MLP neurons of a small language model. Each row is named by its layer, matrix (gate and up: input weights) and neuron, and shows model dimensions 64-159. Each number is 128 + 24 x the weight over its row's rms, rounded and kept within 0 to 255. Numbers have three digits each. A neuron's up and down rows have the sign that makes its largest values positive.
After each neuron's rows, "fires in" lists the words (lower case) most often at its 100 highest values on Wikipedia text that the model never trained on.

L7.gate132:106093120141134151099131145122136139075076137127129111156107153136114137104130112111088116086107119143126132144146120116137146143106162112120142107109100128158136113077111099144144151125160124141134093156161150189109129088135099117121146122132113109090123121095104124183161141080158137119
L7.up132:138114151102093117087140156109118113123137158120187119121152129160070147127118107133139139154091128075131130110137085104141125125141133129143125111131120120105147094120162114112159135156160119104167138143120145156158112133129124124135121151181165129150087104141134093144124118125152178159
fires in: "first", "2nd", "third", "second", "1st"

L3.gate343:117113150119104157093172088117156144144106153140114102145091155113149114123089143123115072121133161170080121150166124100137152138092176148114130080084112104131081126099134127135119163116127130130116126101116135144082123104121135158150091142149134132138099141140168146152122155148123125123
L3.up343:151118121124116144129168129117117098107145121069104115159159126133128120108126147147146131055161119143132142124136123099091159150127142144128109154128124119089126144140142103117106072150123143140141122134180141144144135128119138147166124153131105139099120153110083130118100199098104115128
fires in: "later", "released", "pm", "cm", "however"

L3.gate1:171129104169130113158139107127101104120130147126117108138154113171153145136107180139101133118122103094105116139171142098147118102126147146147163132064121108125198142118136109124178136169154132134142141119160175135112085148160081142157113135130139112095141122133141131136113101126121115088
L3.up1:141104112131161099117119145118082125115108123093140157146103100116128130131133135131134115167100098149132137166134115143157129107145150147139120127160126126107130165115136145168124181126150151099163115134123111105139118130122107115148156150086141171114117141117158106108091098121102158162
fires in: "end", "each", "second", "northern", "moved", "third"

L5.gate409:089080115140119131122145147082145152152100135149147102131101124086160168139083097125150093107094127123132167124098171142140124155104176112130104118124109125086146086126129165171144106142134113153142114141143103138096128110116134140135136178177096133081104152145175144186088098134141103121
L5.up409:087110139088113116125131103122155165130132079150065167173153111122131150149118111147109136099075086129149146107158125139142145127125137072155162147096077114113086111145166124157182138127170161115100130154121151153125112167116142121111172169171179054104111079124102129119140129162168136152
fires in: "which", "that", "version"

L7.gate503:116083117120132153141139123119157103105149126153140133132175109148102167168116127101163131104126148118173142124134163108145159116109131165125097135118112135132127114152134097157123104121110111122128163115135137132133058167127158122148146116096111103134119144123101086092139082109176136154
L7.up503:140113159117116113167156139140126184161095161128173144130091104115124124129161100162122139114148148088130149125134120085160165119075120138127048120131146106154089125153113122110126134128096095102129158092089092176107153132128130141191164130110122113104136110104120114113140098140114134130
fires in: "would", "not", "could", "score", "will", "did"

L3.gate134:127139086127123120102122152141105152111189119157102150110163124117123137146107106133120178109119111172125077133132129155105125130156131083146095151126119124116112089174126138134127105146118107090137125178122138127112103053150115144126123086180110122151116114121135125112156116135116148086
L3.up134:136157104113115104097125092127157146169142121150114159138149110172128138153112099137130136140157099147124105145141164130091145194145100141146119144120106158175158134149142107133119118165119141103147060158113111137094124113140146143135144085142117108102105128125111108107150126136129120117
fires in: "at", "with", "during", "following", "of"

L3.gate256:120144154126112104133129121114133131141151069098128125146148084132146155145077159121193101082149117156133113109137118105193171117078108112156149125139090163120141150143109098150125124147123113126133137105160091153123185180144148138083123080097102098138137134157078156119165123121134151129
L3.up256:130144156117122145130145143180130119119113139107138150101123148158097135133127127125121115073121131130141105143087138101138118129127095130129135157127163147167127115138134092082157106113160160157097133100135147150160092139076146128108116161125127145100120124136103103158147123136120055143
fires in: "been", "being", "be", "was", "became"

L3.gate273:104143128150124109144120114103134153112120105142165135154188116137151134121095115094139129173139101128163111146135151112163112111128120105188139112141131113185121107119121124182127168129155128074124110125137123096165137155178151136119157106122118142133111146114111114111165122148133127165
L3.up273:157154107093124110160136096148097104113132138128109154115123152133162102165160128116124126106136138105082136094164106151141158163126143180121126118089162138166109125104117145157147105125150110141138143149154117109090165139189165148084107119124117085130170150133133082115066147098117106149
fires in: "new", "the", "for", "force", "performance", "soviet"

L7.gate325:098141138099131097118131121172148166099161097147159104131114126112135150112121138157159143172134101122104147130171103132170155104096146140140137120129145151142094146127137094154142126132132151097195109140107106110137140166094168122097148130136140199102120138090119124052151138124154147116
L7.up325:161102129081100143176098122139129123116148081190145190162147131142116104119089143085123094109132178122109117153133111137120113183074136181161110131092118103100132081169145153098114157154112120109079164117122126105121122113115129112133119114122106121130123148137136135117116136170107130151
fires in: "an", "any", "another", "analysis"

L3.gate617:087136108135128130114144103117112173142145145091102128176141111128156141116130144106129146080138094144091157116148172098137141106129201171117148084087136137083078079084122142174102163133143143131124128110127122148110124141157090097143115102107149123152098124176145157134136143111124161138
L3.up617:117128121149100121146112106122161155132143142078117129156119085149095126131136171136099104091100124100103121131160123117089122133120181119090135111096097140114070117071148121149131119163102141131113118118093148126114112135131113128132114144089143113141130091144188106138120157109144155094
fires in: "as"

L5.gate214:162108155087099102139164106109151115106111142144141132139089119127119173124122109097131138147089088108133162120120126140132111172127141128127145104143127136175114119143178091138115098141131133109165155148160112167151122141185106123143143141141099163170153130138110104122142146126157162102
L5.up214:092110148110172113105125142096113141138117147117119108132134133122130132055103147107127119116102115109107156097139148137137160140151102113182096085103151123117129107115103162120133138123105104120107121133131138158130177147137159113169135121158108095095138113130117105113145138113104095141
fires in: "of", "efforts", "affirmed"

L3.gate269:134115122123145116095166136155149137154131156119151135142126093120095104103127116086087088099131102162106125135140172124110136104090182130102125094112100131098099134100158118135126120173101153170098152145119186103089155116076096140110153082104118134141094111121141120105116139106103144136
L3.up269:128135113141108099131091131138093153074149130139119177128136079138125148125108138132120157104119148126128161127129126186136136155126155110146109071147103113106102111132129128119063103149104136094126130129101160171119122136143097063144117134122148113137159156140121103098141080092150146126
fires in: "such", "known", "as", "same"

L7.gate3:147092106137106117115120171166158154104106136145137128099114132177113115143154106140115093150087102122137165104167115126106135135124106170113122130116087095161150116117124101140119098109170157102169133113112136178152128134145163113150158117117135156128172149110147121118130109103095149127
L7.up3:139129131135153169128078151139158147130156117130084114155139145150151121127109162125090144119107139104098133088135140165157109116123141141115098137115141122143131129113131119112110127184082118149130079116129143139154119079114152116139140115145112116116106125159087103167135148156152087138
fires in: "a", "its"

L5.gate537:155179109108088106152127139127147194144129112129126125145132110157127129125156094171161123133087090148149139140153111108168174163072122132123147111102098115141131092123189092141118134151166090123121148111139129139078162173157106148121139084146111120175125095163120117114105138102115129116
L5.up537:139141087172148121163117104135153205118128125147124128120144124137092144137136131112139128097184123133142131154137116142115116146123174128098124138125094156100099114110118103078119111138079154129130140083102156128090168170177075124131113117163155138159165119149143147122115135090132137120
fires in: "as", "so", "because", "make", "when"

L7.gate257:115119114128096150127163149128117124163160108146116147169169111125191140099179117126153109107137140139082121139131143118136154150099149118122156154105089112123080118104143117143164096177124138131137144146154111117115170134177156158117132133146111109130154129125114129162074135119099126101
L7.up257:091129093153126141115109114089133116114140168155146145123153125166148118152184155113135111120111113108109111149143141091169148094107158151128103111099147084157120144154115119126167106126140122144107161103114106089120097149143124140093129082126137164119150132106123150171094094126110143122
fires in: "to"

L3.gate334:110098176120152134110162117144118164132167166130161143143127122127140155092110117118147134108127099123114117106100122102139123158121102150121111131130144088094107137115155088101117162135115129109133119123120112166119106107126103111122127104157117173131080159139132142154119146120158144139
L3.up334:106122174115130118117153133171118083149191150130093150125100139092116109136121110075132148146145151147124152145145116104133149141104101100119173159115132124101089164104155132102113161106138145139128159124111127125127125152131131138131104115132130168163152144110130131125150111162135091147
fires in: "part", "most", "result", "particular", "particles", "mostly"

L7.gate575:113157133127110131125121110101144143110124137145169128122105119119125168103115104043135136158111135108131189113123115123140139107131111175134141121109116092116171084104127098133126112105148099150127143164070149097134111168161094111128100137162150082137121127111163100095132102102113152100
L7.up575:120098130111132155142180134067127136133085141140091107125113111116132139081125138132121114118130159173141150126151084137115102090140121100105136164138144095139128155135097134107114112140134130130087145153129113129115104170198155148103137159114138109131118127091141104126100112110119116133
fires in: "to", "town", "top", "total", "college"

L5.gate210:096121104133131111161175177139121134131180132123147160177139115135147145145186115156150102158098117124127143143130124131128121142115165144152138092124172141122143130089127124150141102157171121149124085122160096121083149119146137146121079163150139100103129100101120138138130093103087164140
L5.up210:139135109128108111097178104102153121139112113139129123109122083104117097147125144103105098091084118175139109104102127121091151140135118143166174141118109136077096126128105114167179103121160113114145130113127144184166135145140158140120137125135137099158152178133148109154099140116121097108
fires in: "men", "women", "public"

L3.gate530:084149146137146128119116066127105133111120126117109121120152113123100153125130114155091174159118091125102146151156141173128166148146124105139151102119162128129144103110153082124141119131137170106134121143114169154107115121142122134134098110127091138110136155094139135091135122124186118127
L3.up530:145169132164098152089130128167104136141144091111138147154147119125150067153118140104115123139110107199125136131112143149129161104113110123149127114137162123160150086135069149125148146139129097099112081109143112157173151126092100130120149107125116157177083175086150150124108113157146132118
fires in: "age", "number", "minutes", "put", "minister", "spent"

L3.gate220:126116165149124137149087095149140117114102095132108113142148077140136101105080104126156144156137129145114169132167148124145142135132143119170149124087096105136159138130116129125138149112104091111140109130125124144117132147122088110172128087139119088140121128168078166093122106123121127131
L3.up220:119143132118116182121065144153151179144130143134102106120079105161173136174140124167168100171118139106127138149132160129126096134134140128105119099135149165148124126147111142152122124119125111074110108135131119109141153125122145092149103096131122130135125127164120083090165144131176119149
fires in: "be", "began", "beach"

L3.gate137:156103077094129107122131152113133164128122123106113135144120172118124176158111130168135150105129120137084161133123139118131126130108146170155146160152122101136172116174128119117151110090094086147177096174158129127125106085130114150129155133109111118092146137138158166108152132084141153108
L3.up137:121133062118147125103087134116159147182100170166133159106096097127133115140096129171152134139152141115134122119140115102140139162126102143152120138121141135132193145127118135093161123110151132160118131117182139107110145116137111139170147149097097145089121125152137141110153120139099082162
fires in: "november", "june", "august", "july", "september"

L5.gate500:136118142124098121143134113128114150135123190158185135152177138124166136093135161134139124121131140162123163078096140120110144105128140131133094135115111135141114128103158112114109138138110147127098139159155157141169102180111111105140119130123118140109133102091107131126162089100124145142
L5.up500:133113113129112144116081158132106139115130121096093132105163142128155114182107121159141123101113129101133165133150145128132103113121129148103172143171098127103104098147166120098176080106105158161163142141105175113162124152092082146113125096133125169137133099098143143080137097104111102080
fires in: "many", "some", "five", "various", "three", "two"

L3.gate272:079132145112129092164157128090127137121162086128122107151127178118126140117159104108086143132097140151142113100149125115160146085094145127104151110126114107117094136122157097132107123126121141145103159129140099142128157145117123089142128139091081156136113167128131183110135129144132088119
L3.up272:129144125098145116165155172119119155143134104142143131126096137094117116120164123146121159131118146178143099081129112146168142119139091089123095138149127148115132141151133123152097133092127114109113136143172111115138175149106118135134091113077125101138149126125096172098130113152160094114
fires in: "committee", "federal", "trail", "chief", "campaign"

L7.gate600:138119136125104075118149148110113106137187084153121130126171139153098129111121128115113095124066116098138153086098110106147139149132137133101166148131133128139128094138155107124136126135133120111112091146146162112130144133104133109126137122144153113149091110148128105109100063120090126122
L7.up600:151112138127114181142181137091125120127108125119187126122131133146103179178144117162110136119153163090138132116125165083138118174157172139131106130130138125113134112098104127084180125165159116137104125138155160115130164151139097132139153127114104108108099129139160131121094139109145139130
fires in: "first", "only", "little", "any", "highest"

L7.gate101:129126131129119102155164129109142149119130130120135106124142095146136168131107135114149112119101085119130098152124174146126134156158145106094110126126100134127119081123085121097159103111145145128134094148145130125148123145164133138093110141121089144127075139098143116127128117087139168106
L7.up101:119089108135108177111126135145122119070117107092134124132121151111075148112116162104095102151135113116179088150112158116084112080117156107099099138128172110146165095117144140126141126090153126117052139141119147155111124096149129133104108119138083078104136105116115107119112110123137134160
fires in: "first", "make", "must", "lightweight", "only", "married"

L7.gate533:129143091144133149121105110135110147153096127143121108113143114169126132132124175092132132122114101119108150122106173102135129138133139093169116140119105151099143132064116119148070122159167148089127083121179130102139136132190109110096125110094118102091107144111150161129119069123116111126
L7.up533:135142130105137103132109115077176130145163123119120133186109115124165189142119153114138126118148176086176147094156147145139156144142117115180144103168127124107133131086121132130150112134128118099127097148125111132157114146134174112124117147089101083180109150144189117171101128130115100108
fires in: "for", "force", "forest", "river", "not"

L3.gate72:131112079140154128107157132101165150140160147115116129093153136128101098103150117079117121145070135104119135163099068165150146130129139156129160127152193068135127105116096102129145165145116136109158131092098117133119132182105111133128104126148125153128095110156118158120138110137136159144
L3.up72:108127100129126195129167149132160137145135091109101090146158153145102125124147108081115105160136133064108109110142131144084119147163131129107090151147155107119170138087154095043104152136119141161122110151119152150125112120099098152112108115099159156083137096140134147143076170097152119121
fires in: "first", "second"

L3.gate502:111083108094111122099082142140117143095105106112089189126151149094098115109120089120134098165143136149094148148111093132129139167096115159119110104124151141150141122104140135125161102118097127158172101142084159090122120095126115099136168114133143145137155138146097128109130149131155152149
L3.up502:161121101102112150125119128197164136112130084094117156137143173106119135128130111137169124086110111114126160103100101125170134160109138164155134159127111103149139110104121155137107110132096130146173102103122086156138138082102187100075140124127097163121086144109106171120119178086158159116
fires in: "an", "any", "another", "analysis"

L3.gate283:142141128154138151165101145134142133143133133106153125115124127118113153093096116138128129105125140158083155127144134164156155118107114093134109141107127097150142145119105126124114122138150099136099087103092122137139119165166114123113096078100125110149127142148123134102148087141096162119
L3.up283:120146112124163147177123134138126171096139125120136120123105123108133129124146131096111122125160135143155178103161161134128104095108139162146101147126103132145103099118139118124074129126105171079164095145121120153132115181190123140128100136089149117154157099101140119104197141124176160104
fires in: "as", "boston", "announced", "so", "source"

L5.gate615:152131128164108083123126122120151101129136077132110155104130151140157160149123092111143147141092134168166107102126121096127134099135134118149142131131124115122151137092153100133145107136155161123080165141135162129113114114127140125130129132147115119112115079195159149126098113142118106115
L5.up615:104124128160126136116133154115118137106092140162133147125162152171116089104184108139084143096105143107094166138126106130100146125131146187118130123127148154115122108138122123119131103149154127114067170124107108101149101138185148169111130128135110094172146127109151128126172104110113163119
fires in: "to", "that", "who"

L5.gate177:121154126103124143100126128106112140089132110165138129135135136126116129153127116123162117119146114192112143122130158134144171126117160105152126105133138116150137100126162126108115094140152161136123127146119154145103109138117142113101169131094102159118171117143098102101148135135176124106
L5.up177:128127102142113132125096085102146176129140103129127116112103122136165135141132118104115077119143108123139156078124124141152139129138094153098120137136121143059131149140137130104129125167119117159116099163087194125157129141081121141136105127175122146129144092127107125115150151116136130126
fires in: "one", "two", "several", "player"

L7.gate294:159105107081134136127115174134134122176113132098116150129111114134156169130111118144137143120103155107105129091143164092149147116136128115177165107115129142126157114152064113139145162137128131122101170130117120061098110135125164133133097100107145111116094157088119127141136082089139109145
L7.up294:108094155141125127159138123091110123089132130139125096119150164134135144079085108119132122120092162101117125142105160120156111120068109148119145140110137130104091152112116140174117140178125078166111112101152126167148074147149092074140148145141137102163086130160155156120147145108115156143
fires in: "0", "l", "opponent"

L3.gate4:156096106153104122131142147144151130142129132127176144131135133129164108126108091126137150139103113137100134114129106143134193160126113098163133113140166082091149135155093128111144135115168106139128096128138086159170142130146132165107137140169127128137109133201131181127091165117114111118
L3.up4:161116132087167120085136137132152109126151122185102165142176142156083138120137121099144131151151142132124134086102144143108153101120093095123090090157121140158133143188138137111081153118133132151122140110121097150174164144120161159136106116158096109138152171124202137135147090131138131093
fires in: "of", "champion", "representatives", "leadership"

L3.gate164:078098145126115112112127151109144157145169117157141104145142117137137161129141113140128080098078133056100148102129158129176159115147183125157142116132137122119128123130177115128152123146173152124148097157153188157118125152151112117155125140097181142123114130131177123122115136100071143125
L3.up164:096111149115108121102099139121133158143152099105118128125132113141128136149190153139117099089135099050104104102161167118131159111133163154092152115148124152106148141112159089067139106109136136137119108142128179197163123186111112157130111109104165142132144106128155114154160100109097129106
fires in: "first", "three", "four", "two"

L7.gate346:108118112119084126131194147105088133143114089147143134136127116135158158150103115132128126103111187106130188135149174075094119150122114109146139136151099112127132110151087126161136126171128106121131150151156158146150146178135162127141131144181133122128152128151123141161159115133141094150
L7.up346:113128140120141115143150139086097082142129175118071131114158151107131129133113115105113118114148152109150155123157177117123113179123141117163113124123154126142112155159168138114125138205130155148120143167119122151124098171133176155075158088084173124139108112147141105114138126164102120135
fires in: "which", "who", "that", "it"

L5.gate216:114128121098107107131107171121121107136116095154180117120129153164175119137133133152111130119160131117108153114136141104136177116098144176126107135105143134149147139105107122138129139179131178095113107130115130125140122127142136125071122080155143163105118149109135128089149099087131140137
L5.up216:075143147107155161141114145157110110130146094138087139158132117156130085103129151107113104119109130153146167080120144118131147106110169125135141112145107123141110095090132141142095105117139156127108081108116147178133079138131146117122099152122102103161101151114117101121131123126188122100
fires in: "one", "five", "a", "six"

L3.gate227:103136110137097116080086127131134124136151152152096130128138126120106172088113079136121128106158144151134159141134154138125133135126171118164092081103120143128162152142117130155106106163129123123120120101164111104103142174106132115159127138179102140143149064118121144117170102118105125145
L3.up227:112105117129126119162175145122175134089148162098100164138134130148116135130148158151112098082156140158100137124080130151121127110131148157131139138142142144107157124162110116106155078088139097167140108164132118158113123094131178114133106149152124112110121121122113153129107107082166156119
fires in: "also", "his", "this", "it", "court", "that"

L7.gate35:119120138105150108110117123132106122134135135127150121198126124137144122155130121118069117123107137122084202089145129131133160076076130121106162120093170121119133108137161130118116124122111125145142176124120135140099103147130073079113120157123096152145128124087127115128152134128109085104
L7.up35:119092066109111119143127125117126148106140091141134151136161176123104114128139114129114150104129130133111091161115129122148129142151137128147155141102105161131108107141155143119105107124114114141115127075160164156154124105123053137109138097178123163142113096125062122115118117085114175101
fires in: "two", "several", "four", "many", "other", "three"

L5.gate50:093121126123126124115127143151103130133161137129069120128149111129174169119127127158107120110152118117096129092183117124187157134123138100128139170106147184128131111184107118098092117161119121141145129154112129174113115095140191135141170111148103144132103096127136116091098122092135141062
L5.up50:097100139159115152149116134136058112159125078098130167111138117137107158172149153111116124139139088131140132134116152147114131115140090089134121162118093137162158108140160112146119126132117101114132115117144110134121104063136147141131129120103152132119125141120115140135089082137158124116
fires in: "a", "following", "during", "due", "diego", "from"

L3.gate259:114115106117143126081139165113125104130116149135109155150111113113137147063062093148123100140122173133105143115142116158121140136143142100158126168110124117131113137170147153145119150157114107157128141145146152123092130149129138150154118185114106100122121105138096157119197094136127109111
L3.up259:123109091155141136141135142122153123119097152128144129155127110123162145100064133166103105140135133144097136143126120146110119109096155147176120171123126144128124150166135155138149129108168091181138141156143138097129137116136129137137155122125114052093113148150133160134151100125116109107
fires in: "that", "and"

L5.gate542:118135119116124116146149081137147089122107094140137098135187147137167128128180162168115134108117118117096177107218116060123146144133164092162132122122110133157130088164145108163129134125158100116141109133118132143128173111167153149162138103119133136149092158134127138097126120110115131140
L5.up542:114147089168158140069095109171138140111167085134121144129124049172146163117096111146165143150144113112083163126136159141103132129104172095112112142132091134132137143089097105127113104076097151120082158098125109101104147125169117174135120116102159132125142135130119116134144139143111124109
fires in: "for", "due", "killed", "minutes", "to", "without"

L5.gate8:132120131133115117112145099122144151151092100138144108155125092113087146111119158161136134109102086139113104146100163152116139105123130117094150101111162078114123089120101122121148113131142138128123059165183117086148177145145128180126156108125141166138133131123098181108107139111121134095
L5.up8:105092136117149121111117114191147134092131104154157116076124117113185141185116134164095136129156131163121119112171091105128123139121141133164103160143102129100156120117177138105153102156144117145122135123153133118070141115129127075115130114151139170114129094118121133157161132130116139134
fires in: "an", "another", "any", "antonio"

L5.gate328:128090106106113101112112112132141128110100171104124109119083177126124133132157099170117139121106124084110120123120153081125122112137121140159125124113084123140114127124103115186106149145139125118150159122105102117150110136104104168114109149117131131100153144114104152112073168129162104114
L5.up328:092129084124118164070156079131133118118160110107113129146134112165122162163114077111141096122140144142137124115132098164097142161125136129131122168129153161114143096139111111131139094131143143169118110128126132153118121108143130170100139101090121109139161103112126092136152182143093136118
fires in: "a"

L5.gate405:100101094130102131156178062085133147118088114165153142153168152105162148118090087146128127166100120100148153127143160150135109138072175110166125108075139133128112110118173122159165137132163154111117113148141148110133133166148164142124137077150120151134141098135095139142172126120125107094
L5.up405:108149123132124118136126139139142136105095113128109133120141138090129150121156127145146103120089120116142129138172110156150085155101141111156105182113066172141103094152123144134137116146150129117124125172110126127131146104125159161149158150126127126173143164153124137174137138099091154094
fires in: "but", "which", "that", "what", "and", "who"

L3.gate145:152143135106129115141140124154147193169157094126136128134113134135118115092125139064125101089118094123139121130146157120117120131120095159122130162135169120108139097129185117112120120143126123127142168155107174095108110094104111108093103143122146143123141127120127121112159146134122075132
L3.up145:153117145116108087123130152132116146104150093129131115163112119135107161114073138111153158120120136160153130092128113128114132144123142153097145141131171076095122135143156133126131132137088159123133140142118123113126132126145118123102127163182133129113133135124101126118114148096163109113
fires in: "part", "particular", "particles", "growth", "party", "quarterfinals"

L5.gate601:108073091162105119141129158117130132176170088128095125174132077153147116136136149083099099109107150112109133152102155103146128093108126135151159123131135130118121093158121108141118099120120099146150110141145139085111113132123124120135085104127095131138090134170154135112127072093096135145
L5.up601:083139109139111126133142109116142111141121116158134138165130124142137142132091199168143117113118165136144129163129129168151125108153121110123109129143136084103151112149172137140176127079086114090114123119125140153140095194143157118134140100133116138109147111121167103120166158120161135087
fires in: "since", "after", "until", "with", "through", "before"

L3.gate277:087133137098127153087158133114112199127138151099120150199123138142121134147126137107189102128143137124133102096117113134134146131108127142122128136116155152151109149159134098113170109151144160137150132131130148083090135048153147106090157101108147131152116145124120136139179142078112142131
L3.up277:105155125095151141108122124146118152112116134143102140181148140161138117153108155095145113146117137115147129136128155101101134113123132154143160114138126099100133162193130126131156135135151192119141094142125178096109122140139160117111169151132081140160143143086107141144143125094137095137
fires in: "most", "southern", "other", "units", "union", "mostly"

L7.gate638:138124145125118122107137123078135107122090137157127111100133155148130141127162120157134111133140116100138128128127120100088147102137154136157180140100173120153114122111149105128146082134146128111153096117120149144095124130123105115109138148146101115116088119138134092125163207114153110140
L7.up638:109124134168113154109118117116108134105115116115154072121154204148113175142159118146104120105142127136128125146119153169123114086143139134119078119166133159173113140144123110089136148152076106129132111134163115125115129124085088153060164143154109145142147143153124115116125150110116142102
fires in: "a", "highest", "the", "main", "top"

L3.gate382:119136098114116119147102085114119131132166160146117108140109146140098167107134075166138126126109136090145138125111113096160135130104144164134115104156133143147160125145118128121087133125114139134149135127151123077143128174107121073136122088136086163118156211159103133101102109124157163136
L3.up382:143122140140132100105156176128145126127094105122139116196137137157168130126125130122176121084142126151138115096088146099131101100127131097187094112108095111111122150090116129130101156123102118068085129149153113161110107123125112166118141149129146189126111147114164143186172104145095119155
fires in: "of", "chrysopsyche", "body", "crosse", "physical"

L5.gate440:141137094086131104130118115098147135122143096135144132159170152126146115116143110100107144172125128121134106081160154114104131123086115123153162110087112132146144110174149115145090116150116106149113147167182139183130141112137126158113127128151095128121109113141119179156124119120122115139
L5.up440:149142119116118134156095129130099144128131191163115108135138148107083099134108104115150137136093142043073158125100117133137132103144157136119119153112105114138115131103139120130128159091176154155118168155069140079169173114118136154116116126111126124132106145086142083098155119119126157131
fires in: "of", "those", "few"

L3.gate159:115116128081131106150147145106091159142181169150099135135125134103125192113147089148106141126116104119118134122120120134136150128115150119131123138106161144166072109127108102171135093113138126141149144179115100105117170124166139116129126099127140109151111116130164113095166120128095131111
L3.up159:091133148124140116121114154153109118140145138130113129117131143097125144133156105084090163107117121139111120125125145104152110094129105140148142146154145159142116125133147104139160081118126136079091154134110106105110115118133149071153115093137105153216134087136142062129152133105146151130
fires in: "in", "if", "19th"

L3.gate270:116100085133088106103131125108115124114104137135111169130159086081152171137103117139103168093148115091131126148132182136142179124133082123180106151134141109103142144123114096150140095104148088128133149150146105124131162144166105135142131120133170126141111123181135109100114093115064112137
L3.up270:100124156177129132146122110151143100154102106113114118117108158116121141144141141183122136151144162131116115103088175101119142092134121117143133173126064125137137104106137178146135141152120144111143142112136119119127100085097104125116128093143119065127094162102190143118131163091148118108
fires in: "in", "until", "following", "greece"

L5.gate341:116148097113128130143143145110161130121128153118150103127088110169128164100115119173137123136111120141146110095093107134159114093110154145161135123129128106114155120098133098139124106101133167178124107131124137147105090143126106109104093110100162118101071123076073134135139164119104145145
L5.up341:142085135059157127093176109121131144152100081118122137136125141143122115132174175114153152135084134128127157150149131074134114133136127161116136102125105104111144129162088126144133127192090081107137135099131158130143128187099104137082127145115156110110132134136097116142138155106143103137
fires in: "women", "children", "men", "goals", "years"

L3.gate344:102113142146106115164159126087152126093165133191128149155159134104089159150116133157111129170119156149164163117116168132078100097087132100138144129097100090115133104096124117116095146145064150126142116130115168153117088172159126121158141142130130122134142119125143147148140119136133166132
L3.up344:139106136163125139119128155131102110101124166128158117148148121095095121124131108129127133134139118147096164128133160093120116093140135125186114133151128066143090128113129113145139125087153108126120136160124148064142119115121128090126123110151098120135142139161137126134099139112178110105
fires in: "that", "wins", "champion", "anesthetist"

L7.gate431:122117081107149134130142110141113129110113055160178098162110162130143126141130150129124107092124094161155166120100135132130122112137144135116116140123117154156145127177140128140106123117171169160144116132118090189109119100204141124190142118097106083094113145150125137163133150155131143146
L7.up431:137131089133150134110142132114140100162143172135110114074098084123135156163157166107146109114104142115103146155136162090092160112129091136164155143122111161091105124097135117136139131149112123106156153137120125159109128132148110117161167151118087173132130104092096121161077122130137111127
fires in: "jason", "james", "henry", "george", "richard", "josé"

L7.gate69:094142161115110125113103157069121106124169111163133117151130125142118106115126106143097134132108123119152103106155139148134134137147161137129120097072134125177083116099165092133184141143170116150126098130100118152125130177208123091110119113156157100111142127140134108120151139142116123118
L7.up69:128127123138110132166171138115121163113154104110118106102146164157124125133113134165093124174100125128170130154161121128094119116123124129171106184114101165146132152108134124152131109135110132172119120130150173144102121123156167110124140127121131121149123141158110099139128110136135133137
fires in: "a", "available"

L3.gate236:134113142078103133141180136127113161131103147142080115139140113127095143124073107146100155117083130121090150158123104077146112112131128100117144152114115148150105113168139125082089145178125159109128113156142106134115122121093104150104129134145129131139091127129072161099129158132114142107
L3.up236:090143112139098132147161131138118163135114109105120136178157105141107168140126117127132135149101142109158088134149101138105115107185173138134101138137119142147131102156161093154109131149123128143078103114150113156127112096143127142133130105180116159154152167167124119135128155101156121099
fires in: "and", "but", "was", "listed"